config.toml
num_hidden_layers = 9
num_attention_heads = 4
vocab_size = 1214
hidden_act = "swiglu"
positions = "rope"
rope_fraction = 0.25
qk_norm = false
attn_scale = 0.125
optimizer = "muon_variant"
MLP neurons of a small language model. Each row is named by its layer, matrix (gate and up: input weights) and neuron, and shows model dimensions 96-223. Each number is 500 + 40 x the weight over its row's rms, rounded and kept within 0 to 999. Numbers have three digits each. A neuron's up and down rows have the sign that makes its largest values positive.
After each neuron's rows, "fires on" lists the tokens most often at its 100 highest values on Wikipedia text that the model never trained on.

L2.gate43:461569490502555437593496532537526478488536543508467534498528516524536490458496486539490482455566462515438584520504520531502611445486567477517544446487538489526466418492484538524448498510505441451446513421437500524496525510486448507587495486524478450580566587495427546505539471449484521485478506479443551474550559476535473509450430430464510540483471430522527494489542485456499537467459
L2.up43:528535489481544510561469509542483435580533482457546478544502526462512453436509521501425512462515508541487492508507532487482522471467515514496452564464508534494457408471468543472495446548524527537457541466465531485512548501475493539594549445522460443519474475567485624493528551441496550491494509517499570454508527501504489527424420390489502601498477450492486501481463510438495512440511
fires on: "ate", "age", "n", "ild", "al", "gh"

L2.gate252:556538510453506460536521502514568505503517516471410486456530510466482516498460518491476545472527514496513568472503465494479547556491512541519611510574516476464479490491512476472501507517504536448415497468517507515493516483537540530545471460505410467537470512510462561474459491441507543505462589450518488501520412543448565507463544450484500490494474409490503461437479574563495514526525
L2.up252:444477486444470487467539485439504449507469454524540480510506459466512479408559542547493559496495458458538450476533559505491548467494501501488574519554434447499563476535450578480469457470521502525505493416421578479584524478511503482473480509484538521496505520541543480495490440529550492512604463531526412441546471506536472471530573478527530474548566548462504532524464462465495460552489
fires on: "er", "il", "is", "ans", "ers"

L2.gate766:514498526554505537478529504438556429505549520499570531560564453462474507530533548474476432499504534498454499485468503522496479524554394550492616426549484450522462514451538522506441448514500549549551479508491435567587483493530551440517516542550553474529486527476507542521455510435490449494534512491419529516422521466497484578502565494491483522534505559483468540462461485535591498483443
L2.up766:501578551526471552473461432527476490506556534536463504480499458520466471441512367495500476440495470501508479477516498453533462509586522540550515544596466447559520507467490456466514579544455492568522491515436503428433506421543524466552537494490480515506529496446524483473478451528499373466442456530461464499557528537479472574410477537490501542494550494602455505519465468452469501458528
fires on: "ish", "ch", "iet", "ain"

L2.gate578:484511428515524499534459589540516494580576449380480496501445436461459547473577551472454502476446565477544452526537535455460472562529475546457489545491537506535514486574506484561532433462491506501489533473505550495536453507489536522537561485511487547489533461505542490454514502494536448490556543456527542510485419543498519495531486509483520439493503492414529396437500510533532509522462
L2.up578:538492479590436526472490465499452463526505565530398506521511453444500437545486525481526461527505500466554562477542514533486474409472511512511512502534500535485485478470474457438477430508542522522507528464461473497546530503565478468413593472442486535464488504454428524469556460498427449556581423497467504541494582445454475470519492514439531485428521484536556433550542436542556517485454
fires on: "ep", "b", "ev", "ov", "emb", "v"

L6.gate598:573506497436503482513489500515490560459449539522484537457417465555447532454483459537478467498485466517455516549396582450495501495499454459520499473533544526494458455456443486520550524529492471570510416506497491578477537490539482546483510452464508512427421464503525501498426537459444512480534517442575519519505546506524532477542499495469500631469586512404523495544463521457512462480523
L6.up598:541466490428470498499523489493435477470526457456496535516520540432531550504592461520481503528491512502505521493523479502480460522404521531456453436478553470574505500493430442521530484547500495570556510472535519550496518447540530525462502507493468573560517523417479503477494530519430500459449536524494452499537538481515513446499494564525486419521620516511499478531497515539528516466516
fires on: "ir", "ower", "end", " a"

L6.gate282:528433468489437465483511492547442502459577517571576496583453485512481485473555485517535547489449489436497490585578508531531486423463530533431539502584492523525510479476491530494490559548549589536471512584507490490512541459450549483464428458522502533482573504454551446563508467484592511532523513444489477492440509518533444567565431570497517508494449479561499516520479493506501481524451
L6.up282:577522500543530450527524496464482501575535508441456561603523573492510487538533502520508491502507483469525543556573581541470514449510452537592591555482457532463483483510543468526492438446478440503556520539548528552463417406402483479457463566491517511470475485468493529504463507498542538480532505452450556464566476495491502474491451542500519433502495450541457435515485527488462492548490
fires on: "\n"

L2.gate489:516382493538435451482463474457463539453547534476495496530439539567408499491505498434552444475528503524530497464471497537472545462463520511530442499502479488564447506537509519465447448540539515560480511511485468503461492522518543468514511522490434534513528509531456535520437582517497516488481571528532544485483486542588436422451514463541513454526449523504554538469436403538517476502529
L2.up489:570483512588472553527468508445497462477474559503460534521491566471469474507527568542490528468491563438547489516486476578550478534465475432523530453530487522450532483549502596526423555476530545513485482507447516546557497524479470439530454486558512522471550450450487464513490505513469505482458507469547521445509489511480460468551492518518428526430445493475539434516535485502548413497488
fires on: "ou", "ra", "ig", "ru", "at", "ire"

L2.gate493:545523488469500529558415456577459489476585540476522487507511477511516533443409492543420517502513493500413481512527507514500505498519478469550515564480469526481561501504517557478536554475529520438505496440566433457466512497532413534520564459457537580558516507448480461448524494506559483442520491494519463548506497515467575609440518498501438516515491464440590439492525538491588530454505
L2.up493:544466455537455540489446477498457560524484544492515547497465481460520565452491430437502438483503497515472526493569523460503537531449563503562465494503533548572553497464516504532515523529511529495496468551529457535414511506498541506486523553504466495491544466555507463518469524541409390537483456553500494463514465530550572487448547550405536565513501482496463483523527477501492542469518
fires on: "ual", "ent", "t", "ess", "se", "ord"

L2.gate488:538493494489499482510493537487501510528531460467552483557418488541473508493498499508509528447493526479509481489526502419459489535437433460528422512566510551464534505577471514458445478470554579547399478529480439495487554558574506479495424486454493451490426455514436473520483509448550475443544500495550533518480486504538482472498502518516500523472533573547445449582495455463461508504508
L2.up488:567415525548469491525598501463498490525463523532516530543494503489517507529510450522499486538504512493503473474519508524464554507451484533533536440520489508471446526471549553498499481495434529554503442559532509523542511538497528430494416518508454496556495480555533494553446443569482498480452539543431511492521469555523489446514506464529525455475480500501521494573489566531467504432436
fires on: "ire", "ou", "oc", "uss", "rom", "od"

L6.gate169:589422490474442519522512448515477472493557514523533405484502492465475492519494534392459480479525444562552483494498550555562447490456470453494478496533474580500515468456482503545484527564525471458478494486519577485502524555457464460545481506537483453527516430481557519425540503506442513568530525423418465480542519502503493468552485510554456501493523497501547516470524562455481479504551
L6.up169:535461494519421573523486496513573475504470436436566448516525461527466531496484508407558506542542497531451545479451406549510498465530539517496585506547505501512513440436429524568449428453493552548476528521521531488509514532532513550512623553531494481494532502452574523461536497464437488550544513480465439501555514526477459494539453498510469506481473535485526509522469582485567499565554
fires on: "ap", "um", "\n", "av", "im", " k"

L6.gate730:501539511547475476402540495489460520580554554472406526441502518531448525552506573509499530531512443538519534519503519506554526484494485546559541450528420504510462492553452502536476492531495549471541483533541513477525487474436490478514458517547553490622447473470446511476551569506514479512519562505496486496547499478492562477532492564486525503513505518489480557503514527467427551532467
L6.up730:511489487447529458455451498404461531534490527505510536508512487507512508509504520479543511508511453449423500573518538508479513520485482487474358573448476467446556563482521556477483502546522477466485442540588556488523526444529533539575473497435460447470505517456487490488553505422495531457521452524501446463503447522430490490469467558521433485494523478496473510527503579494493459560423
fires on: " from", " only", " of", " all", "-", " "

L6.gate534:495542483479549517490515429546555504520478525452446486497490571534489468509494497495512522461459554490493507521478537503479501582539460424503515499548449543554513477467428547506529524395484529514397501514522502460543533469574500527453474507508485472486482539500523504457434432529488501512456498543544523547453516486477494503565453504487523474443434505440523504501598557495523528491543
L6.up534:529518462543522535452469435533555545537454501407524544432589568572442583550567518525454479514481549465495506491471513506468609418497532466488520438582537558503495495541558428515560516477502470498456515498543495486479490509488469470514603444539476511473469507483447549538543522439443471517394533454534488428502501517499514503493485486507512480445508469493525434510547489500549521466556
fires on: "u", "ell", "qu"

L2.gate569:471427531485503455561476495471471471493505517485498461515450436475575465507527456534566459524559484475437510420477486516550562454466533524477524424510514492463423543502547448493447468445545539534530537493516523482557473494474494507551483516403517506493535468509490508462462552391466493517489529582485489532435486540471477496472506551462484480425536469549531444480545520546482577581513
L2.up569:472515546539509497557508508473568459481533472542456522614505456541441462470558457432473438491591521504447517491529484586471572532538490526444548500507564457533487489554479507532497584470460524541517532486490496568418540520535491523519531483524488469539484449514495435478503505585529536545483416485509492482472443552475494525412509503497529514503505577522543472448478406450513550522480
fires on: "in", "ur", "on", "ern", "g", "inn"

L6.gate596:526488523439478520464532505562511535530417392473462500522514411509500463522534559471485515535528441478517522406461551436500455460539455475445523452443483516492513448528475476520566436431513466560533499463510503458499474423525482511491570488485523512512447502548517471474499507461490532451464497480490517541468577483435535533488468524475519504510489441486549539530515548471512548451478
L6.up596:510548530488511538485559568533474523509455496456424511418474524517483487509436529481422517521484518495519484464425528466596477580516488517436493488474536568470467454555467530461494540542513444539480570531522507519572495603490470472496558558479527508467461532424575474530492451502442512500540509485535528476510533542499457496484434563519477449530524567510557526507511513509495463458532
fires on: " or", "y", " of", ".", "ow"

L2.gate502:550582496439537461491477426475491559556533463536472482512402553474538482542471508505506497499551509507478505438446487559462475562490466526513549450456471549496515539494481603514498542543572520500481496505423517504559581500438505583503495490522490529553485520479471557420461539507454419478537532500472483508535492576525468536520436469481555538473452457495469564448607497485586523507521
L2.up502:466549511488528484503603449540515496513447572504538531458508519519513531502479459511493536501529526504528519507587528589492526521506499461542548529505465448422416562527473562525456491503538547507522516508477519523559492559489537493454450557457546527502453400503459525482456521598516472544562505497490390507516495564495544528485471525592515532509505499439503575442524507506483468539546
fires on: "er", "ett", "il", "iv", "ir", "ee"

L2.gate633:494527535500538568528501510507596489516528504515461458490486563517501441512366470519465620540524467489467386447498479501496524511541533569558548452536507535492474608556493503463545482461545488472530462467518563514477426504517554455516474509468508492510509511527507470457524449577462525496553475487500517516468521486517490446528473512548487528428505455540487503440445442480505582437439
L2.up633:519522551481545556537467502526577449577466468502517396452499496479458541509428550482434547495558514492473450475555421478522558410510579537492532479493554553465511551527503516452548475531502465468454560519598494477462570495482475455540437493476549405438564469476627503463512453509477504545545516486490543582536511562524504487458438491536475525511481511532452508487458502483514537424458
fires on: " Pl", " Or", "r", "to", " Gr"

L2.gate310:500520568547489418573483489489502562467463531492502472499531502439493518497499544485509425542479547525513490533481506484461460466465498524569478525471496509515553503544526549525525453542557443461557441543545490519487533512573582499425504491479388504520575476412427462564541527482471421462475454521544489501482552526462505469561516457485548514469516488574537514524410516506539513491513
L2.up310:526439538529500496493500451507469502491449479440493528446473467507456511535492489506518504394525508533444535464527459513469490546528509533493518569513524498458474570470503495511448559503481463444549518511466515549481495512479496426480559479510495460488455582493511520509564504410616473445492498539558633508465501463503480434504459502566507539534494495406500451497580534484524518471455
fires on: "ep", "aj", "ave", "ive", "ge", "ite"

L6.gate542:442489471501624536545509452504471495466512431562524511503469446497512569550504432517554531530491485509483495460507491453492490492448449505486547541499519458554586553455514461487511430484473519586521471451463497480478511527444557533543394478489477543538505573456439480444490513410521480503461496419607485455608485496517519503510517527488460533442434395480492535508493529534472456488508
L6.up542:501515445518505552488495558426458515534447476592482537502525518566457495586467552507533495510504525459531513517512505449536425500502537500459515526514522418550551453612533485528508484530556528525558436453569565449424485486535558602521528501507532485546503459541485522464496468485443441501451502520476483486491502525488530449500515556530507499549532460555491388494494557542475467558520
fires on: ",", "ion", " ="

L2.gate360:531523536479538510467528543481508442560492453522505598482505521526505545569516528502576473486506428508486482489476495451548467453504551511545448493497472561503522442548511453451484507456503508545557483549495576475516491456507470496447519442518477529530459469509536505557565507509602474501473552542479402497460535480460472461545488462452406492581505476410415472514520504508488490499476
L2.up360:554519487459463432404475462520493487516475500522480552491575493504541473529541476531515514498548499529487525485476502532529500549484482511556444526573481504533506482582447507549553501439503452511512572486530482472538515465569492440516539560533537497522481500512513611474476555520487596503546495499535520539533477558534500436473498571471500484466499479460494483507562495514487461422478
fires on: " cl", " Cl", "est", "th"

L6.gate110:490491500474480461557504469473537512488576514465557480542537545502556447554466508497514519529529560566558554575515492445452529496464458446508502459505525499509585459475551565482500488570520486508503572594467570499524419527539522445546453493432470479567508440469579524453507411457491499469464561447475487519520538480471453526448483466473481522464485444503479472526559531502557463494513
L6.up110:508531498504493458495508471440462360475437522497518584520490512519473598562484611464491536516544454484466405459496530518472472520508514477551464478517487474460494538511520522554518443496530490423502505541452469438523513494454497454525558488474499516533470497528515531441488464521426483542532561486580490500510549440480460512506512474541470461493457497568537453556462488543575496482538
fires on: "\n ", " of", "\n", "im", ":", "m"

L6.gate432:572481489494503463536518471522514530427459481482551517470434567533486490476497513515554495512513492460557529431521430578499468555444469491505522551543485567482529497551467438568469496518419455542528463499524569579498543504599541526507498552465535404479545451460595548459507480489607489474545465489485513517601478456496491478519531520520481512581515438544528500467425551523425506557444
L6.up432:532464501501507468418543439483559435496513442475506527510463519470501496464578515536467455465470480505433530461467469488465470469513559521471550512578502508485418573604503571533492573417500576485536513495386495512519490506562520561544469468524494575467521559455505478528554463516586428492478485441475514484518504497524491485487487577455499601518535464562553515527483487485483519548579
fires on: ",", " as"

L2.gate364:571491495450536465502494476525502516472457468511539485470497416496476512452550502419529515562485463531553515468605453514462447553522476504561509429446513528455523492526511474601511524504538464541529466510517522496464550508529555434537513535419516469546574492499498500453455469503574474439487434532521475379463581432512534520513465524514494525493544466486501499543453517474509516453490
L2.up364:522458485502479548518503563468479469571519572461575498453491522534451507521507482509473505502464441511482476472516486512527422510457533478517553484561490566518469474450480499449441525528507518512470468441428463533500508500497506545477544438495515553537505504449558506502540338531502439408490478434550476466417447578517518544633563480448418578530536574497536474509478483461476461526414
fires on: "\n", "ing", "ch", ",", "ode", "ts"

L2.gate244:487534520533579475426551489490523506572511437528517534482469499483465459476471455463473468508457476453485465528513511461483507513488486575470514540503489478561509485498469508441540473466557546515539475527484516570535541428460525502453557404575492494501552414394585488474507532511438526562468502422451511493487501491500527545511529516534556508505400587515431515518445476526467442492542
L2.up244:569531569464558466513557552443527479481447424503559500513471581501474407492512480466556483514438514495491511547493495437474493543480488507534538448528508459509494526466481527460517451427547586548532469538454470537518480533494490502520491447542507484504424442457575565458438490493545561502459513455497513493522460452506523476469540519510494525480421573464452472549455489505538474456595
fires on: "\n"

L2.gate83:458507464520500537453582548548480529507376568588524480504427472510541480460475488506492493491482458588486553523503466498476461513489503503414484531472536514474558547459525559520553438523594451535476446464504458495534526508471540546505483485505514482401454512500540485426417475519494448521486507472475505481496467519385478574444532513466526452506456488571494482473534427476562463455479
L2.up83:495531470433493524484521482485424504541512526561471529495452469447522491459451548527484442458508516537460522543499554433495525499468483424493517526421541487401523421474544443522491552489505551492536499571529395444458534467504452524518455516437478467424544505494539539499526469453551479494483464523491511498491425514528485577422485529479500425503485525505560501506519443483504491554473
fires on: " City", "f", "ix", "ff", "ast", "n"

L2.gate50:532458578526614503511484519473485520480520560458502532448496480453552509499457537510499516448477566540455515535529465482498461508476477515471464496454470583571467507553499581501489556517501611494538495497449452501575530527518517482474469504589526430496518583461534478497479556526553505598468444484443518487452497486474528500495568500482545522547408549551536516509506513469497508428525
L2.up50:500440481467466457503449473489515524520491544566549577547497502540377537537498481468438513497492486536513498545554452518496507461547497525471557572512500494491510512496506444513516518461463463531512501440472456532489548496477633558577485474509462423458500405501475520499471492467529512512447524396453509530537409485539523514521566484514505525465571577508525556527513388471471460490513
fires on: "\n"

L6.gate709:538473483515518592533460510528477449559498481544455412553420447445589557523551492435506522421562484471495632452505507477526465420520542454547530500437487414521450453508448447464536525458494494507493487491461480561449523499520465440537533460558525517507464423439549484451489448483506441502544473480485490499517475409498478513442508480456464480437535444565467456485445520470476554482484
L6.up709:469498480510528557519424512572511479545528510451474523508558539509487530470576504528581502428550501458476549493532470457461492497466578547473460502505586453462455549426470409438516509573544447565516534465499496543492444505514502413522502455465486513509517575517507463539563496468497497489499435400501449516579472431462551514448450529498512513504513504524489498457437436529545469485461
fires on: "an", "land", "il", "ia", "al"

L2.gate393:512489571553491469473538532503455482505443490509416534538515541507536562484412461504516510410446478513512502557442467458416536498506523566414555505480510615429499486478491519457535497473519535516458443515434537444468453518488521423529496544511538546562529530475491519512528563456508549500495486475541574468437515508489494534472428428500491584494490434519504475521512540499480539521481
L2.up393:468490477517487461500474594541500565514484518586467524482497429505537563512481506466488529546494508525520499527519529465477409566544438434477523443486544557481510454475481559538477481486427494420482507393570496521462441531497528516510502484465571463447521483481482492459435471460447550563542460467589497474513422451539490455477543449531488576594468535548482462479477420546461469517501
fires on: "pp", " b", "ed", " sc", "ced", "ac"

L2.gate56:505491543511537526479494485540537522470486490408532506513469509530460485510546466490485548497548517533466521469431529468514505506508486534417565493485576563500571566528524502388569485434535478470509514577580503545539457462555538518543475459482481473525498447467492592491524609542488484546448499499494495477527586424469445541527470518535440413444530519527479517398514507444472551486491
L2.up56:500581541578480528453501531548492553529468452430503482522531556532495466486453508457503469534551524537489480509453498510459584549535538502502518538495500506587518508550490565483543463480486394490483544545553515505532543417546541501509551472526452499461565442535506484540550520476528498525447508460530536449514439483510453472578508456428496460514549488532466469509560501452497490482552
fires on: "on", "u", "qu", " mon", "ide", "ph"

L2.gate266:619533522462451519485441403489505551516547491549452517435444441520506549403505527500521488483507579549511526523498395426471457539515537519560541537465479439483527507526559486504457554503515467453538421457496500542493494573486532488510422432483430525474568460497562407470513470575546437468434514470505494514501517500544471475488482496604476534551529554514474476450503478492524519550562
L2.up266:523474550468516547503497459492522527563469434512505554523474481468490489464508529530506567527478527520478477526570547513493502521553527568526515533494553467495527438489502579591474488596522445493514472521480436502550427457514494582474504527473533435459491513497525516565408471470461495475486491504515554493530471449562504435476534512553425510519487543521440470517491515507510525514535
fires on: "st", "est", " wh", "T", "ost", "eat"

L2.gate386:486418529491509459478416513540495545524520493575495444470500454466545567504469386492454556467453526532511505509545530468510488496514525554495514507475480510477478502501467511517536597472556528452502487394543493424486513523533481456402460383435570507448505512459516515506442536409401497538505484544478412485477524465480453502516501491523490464514502502513461507477468512436522493448516
L2.up386:496462485486507484533459451478511529498521442481537519506531477458482474447492470540460512430501474535432496548528514493461527517497488489547522502479515523513522473523425497545541491423484568542521478545527486516418536475507441518478423462472539417467540494532595543522464505493522535575534457552468549504471530537570441521585520466467411461518489465474578515509507494495517512516531
fires on: " spec", "ec", "em", "orm", "ed", "ar"

L2.gate368:572476434470477526488499469528512465439507455467489496554503477565516482463377495573521518396450494530546496478535533515518539512549523512514500486521466461502541529522482607528537494498492476506486510462444501442516522523495513437583540484434494556508392435485414466509551494530496540579466550464445490483569424454549531422569495419486501583435503515470502439525506525549450532477505
L2.up368:498536513444601493491510527478431531469490483456541478512497505475486462595461571446452492516518514473548402494437505494536486442503515513470472510463555495495555469556408517484451499545473571505564493509510469501481414505440500502479533492461524530520463458552437490534480472541515527504443525521503498501552486508641466541497459493505561547568478465471458552484552514520549555514547
fires on: "iv", "erm", "us"

L6.gate693:520480523498473539514584535532443494558437472475494544497448471445546600537503533566503535471483509487471524572470431501439418511520531430463499527465594519501488559528505524522445525512442500533557483466531499457468476527514540463572518490457511504468509501495527552463498507440499482459513477434482471444492452558489559539492497523509554496516457507565416496498524485535457488490476
L6.up693:449485512492491538463418573475482489498480497524441476447487510523518395530444564486542444437491512486417518501465526446475481455452547559512517519523453507470543474494564487543439571512444484424506430464524510432441495507542489516542508580512537606565457508501540471525509524419568578490512494479560498477503470500482525458486475539430472518459573420547498480565507457527503482492458
fires on: ",", " and"

L6.gate468:425547468463474539510487468438517420437477522543443444413477524450424450497497543487528449459524472477539497558499504507404499505431472469545530468490535525498542492487497467544519496516504453459528551474460554492504519456518476474504513443531500440551482471461523419453494403421447496489525499448494455452521486472481507483470461549531543497469500460531430537514474443455462488520458
L6.up468:446528506500491523542454508444450506426520550466440539543477583467558550493463557496514496471416553502483481533508454524475475489492519519583543468515485506508529508504458475502485583539526536482456505531502540491557528467475513499524530525485529383510463472442527479457487480465488513488522457560546475518512562497535465471520526436481539534588422476471489508459539508437512482531529
fires on: ":", " of", "-", " on"

L6.gate224:486484505436522517456506434486516562502447497575480430559444506556457507451540525495440478521506465510471508440482495522480555489503561461484496470543393532517531433482490514525529483504531490488473529493494531447523458490401443498512562524397517525519579531412484475493508495511456579556467485551445500458563528538524563498567379482491425448511501520475506490393516438421514495496492
L6.up224:476505529506487568441440582498501492549493490469543506549529553537446539534504559561477555498473576473560523615450550481444523487503535561533529475474494468485444491470494498573500524609534535490474620470483531527579505526480469467510523481508504497487464538472535485533427447522532523551538487499527525477486554509494588510526451519495463457504553481536483446548484447524491466499521
fires on: " to", "ly", " of", " or", ",", " and"

L2.gate132:555498478498469498510529527457532521471512441544454511471451459461514517523476516484471463446484459503537508491521490528521452486428552542463512457557535561472477480488583548461458492450447509531554562500478529495475575518494529565517515471464469462503527498509455495529552485475582484581514481470485542435486535547563528465481462480484522560515549492486514508479608503536521499561484
L2.up132:568450528447484515411507477523550525508466498501477521518429508536509509521458441461473540543476495491495560537456509483456500493554534429508570476530476505413458439473648571561463527520435477482495475521517546467452532449495490525406526529507493505546515522563544582458491513459543459509530449490510501455483407513539471480458432530527578472576463483457430554455535502462529449529511
fires on: " De", "e", "im", " und", "ere"

L2.gate433:466485559460495563511454552567509515505397475501474419498496483523453546517489568462471485481443454518441537546530515469448509476498593523458544434510561545485479473527528439507592493550483550479487532505489519466415550457560449486462478489439532458510553472482470517557514479518538506492421461493566494513520507533510519517491455528499514558516456458578475533510522540567522497493473
L2.up433:512494485575481495474509512534502543505498513435481492460508474549554483559463489439439520440485502505505470486533418500449455466483564514524494517499452519422409399532460466541420525506551478527506482480553526526498499530519492509466522533449571525492536471453487549425535470500526551489516494473529469487542489439494503546505488578482524504481538483478583484530475568545481538508501
fires on: ","

L2.gate543:468536504469488562440501571578499454532448499453507451534582562574465483546410418574584522557579477498528504507466510510487493541464506550580498530532504498491528465473545547481463528511483435486505470481528485496558517574511526472517556530544504499496447455503446551545487469478482408496517493570483521523496521557563455535547499509415483518509481474485532457498540522408472534561554
L2.up543:553551515447441474537472544515471465599545505449532392508607541470510495575459416626467526529499491559526506540492459495486514502489443570468455506532458473386465453480505509508532527451474553514549520499528491480481501507463532544508512487494458532476482543562433457508554399497559511463552488427372518508473544577529505477511520466506479496531444481489561489505568524475468488456499
fires on: "ug", " place", "ig", "th", " le", "ake"

L2.gate758:516467476529497506484465494549487425465564414585501573507558517429486514494539482466478513541466522491447476516543478449486498528533493536542478454485475510511415426434515506477469471477574528414544530515475467487516484467543497517573421443481566484516568501528526538474540570561508480515471452495512493518544489503465573501487499499487482535506484560546503450477421530473440539466442
L2.up758:497551529487450487415462581515472507559451604516541483465519473562488445503503499514438576504457494513507483474520502481453520473570490530456493484435543442468482486522487465526469535490466486497370510488497567452425476575542568493465534514401535569511493498469480476501551584485487457519477581493517538511586487460470469475450522479541457478418518484575453501459510554486510548428484
fires on: "as", "igh", "or", "arg", "ear"

L2.gate767:499490629590506484493484507448564467477449463489484496580457480536544506495518490509540457554527416495520419486556496429478490482501491559540530508514521478543545513481494479461477527390581495496450503445576455487515461458493494522542492513481512508499444488521603515505575465457492494518501529539488524481474503502497494534516499507464537511538605476524492519547500494488479481446430
L2.up767:550490490523514570489506517458567473475418445526475490538451465588472497511414503617527482525514517513535470490524554505439498529578480554545547506486561506464518468485522498498495467434589495532504528501494522521541481518453526471571542490531475517506425541477556522511541463445566520477460447502473468463492479525443535545411432503501524540534564450572457533454548516473432427498455
fires on: "art", "ev", "is", "end", "ern", "he"

L6.gate217:570455527481504486535474472545505510409558462620502474496486445518532466513458539473497529525478589427482508505514523434476477464517545511522490553504499467473534477483487537500494509470464453493459422435507557503503437495631443472529487518525516408489490542535499416525508523512432496486543550449507570505484406455546517394596455511556476538534574471457531544502566512505483518460453
L6.up217:520466459514510525485523493525500496438486526523517486510550502462429474479436505474526491540496567472477522548601534503522428483509544526567449553494454487443515506454492517469484511560434520560517443596448463445506506487564462512504515551549568417539463573490560459556412498478520486473492536545513538535594502506510448473496515455558544544578501519472528501485459394466460516499487
fires on: "l", "k", "st", "ost", " St", "d"

L2.gate221:511515496404490536531487478479503485494460492488500532567528503553473527443410542497474458503469495491566526502557518505489503469489566513501517559505535474540498576497493484503470506522540467498522472527462453463457561428501463542559481474387538579496583510453459530428501498442535514398458571501544470564465500516444591608534498520449491505466421483455527439507505491520533542508526
L2.up221:557583472426527452470429459514474471503445482487442490491459485455487593403471482476525498436469586467534459613498436431495480543465549458502455533521465460546557499510477519452451470462532511507474409498512517532505512485502517586506458513530573481513480496431497521490501512494539433459519476617569473442514512491521554529545490534464490560464472498491568458506580486416505473509491
fires on: "t", "ip", "ac", "ent", "d"

L6.gate256:477531474504572519512497576510568489558519536526550505514438508476496576537543552493469475514477517476481485575433456518528561419459586489453523462518557589492499430477514499479508428544579452477491422493541485489514452504545514514521518516441536497502492424567484504488554480479464501527509552522471565441557464460541454470469489543461515532501480503499507418515454578527495492458525
L6.up256:528555557540475464457488515490472422501516465502463520500569519517477459513522465543540501504470519483517550439586454515535470494549520464547456461494503423448498574558533493535482515460496504491491541464496533544519507527478504568482534511551499574441516453517462459512435472531531543556462460554512479506547557473455486552428446463461461495498506465427518501497544479507558476493511
fires on: " |", "b", " d"

L2.gate726:528458534474509512488434555399457496530522482536504462515453502511509412545574477515581455423489484493480531512439511468498429450520520500617532511472510459521509449512524469546475542502519523482494605474467475538511521477443440521550487459478487499480467531560492531540507493495500494519471516465505507501453455485471492457468451471485529533460495515466537510401617487515451493529458
L2.up726:527446453533565522533465519504505462449577515528481533498524524513542465485528487497514461511537458492403561498553529501515497518500531469489497431391476495441481569520446546514491495461563510506424544511508459532524519499500523525543555476501538501431504415473477566467504543523459537557518435528509495491523483558508548521457430510487457598506541518560596537455486409480474540542516
fires on: "ur", "ric", "in", "ail", "ew", "el"

L6.gate567:519520569408542436463519524486485509470498475482472475488547485508502488464516461468498477553441499551488468453498464543498488488448438524465459529486427517490500547536406464507504470483524521509546477417519493510505474484578512450550518487464571532520474457516529446522477456466551508542536470492517436491489491420407539451542448600499441446517486476453534496505469406526463536502451
L6.up567:489438447482480510453538451554434497504482497452575423490595490470565463509510473449483541563486492478472463558441460456516472532518459431515531415533476456529581467530473413540505505482554471522519492497439505480506534468498463426456534573463559476506454473576597520381531488477493553510471541504528481502447489469561453506432433473469472456510517482482528434487544471508535541491505
fires on: "le", "ed", "y", "em", "al", "as"

L2.gate444:496468572538507480419464501551434428478555466519540406464535528508537549507514482443454476491558496499467442492439476476496530500452499488534526517517492503472510497504458555447506468472558517508474488487489481478489460524580522466524492551581519582447507441534469505484462522522507563566480565598510446470480475501511505558456548505452593516462457594458556512504509518458505551477477
L2.up444:503462475533509528472489471501469472513519431469508479483515460463499471471492499508487555537534432420451516509524467509519541488610518507482530443536460466541543506427459496460414464463534544522438420547488495477507499503526519491502568523466516494448467467481510507561478494537517527532516546515491491476506518454495572467465469506450483428463450521496432469484481498431545490487457
fires on: " inter", "and", "ter", "le", "as", "ice"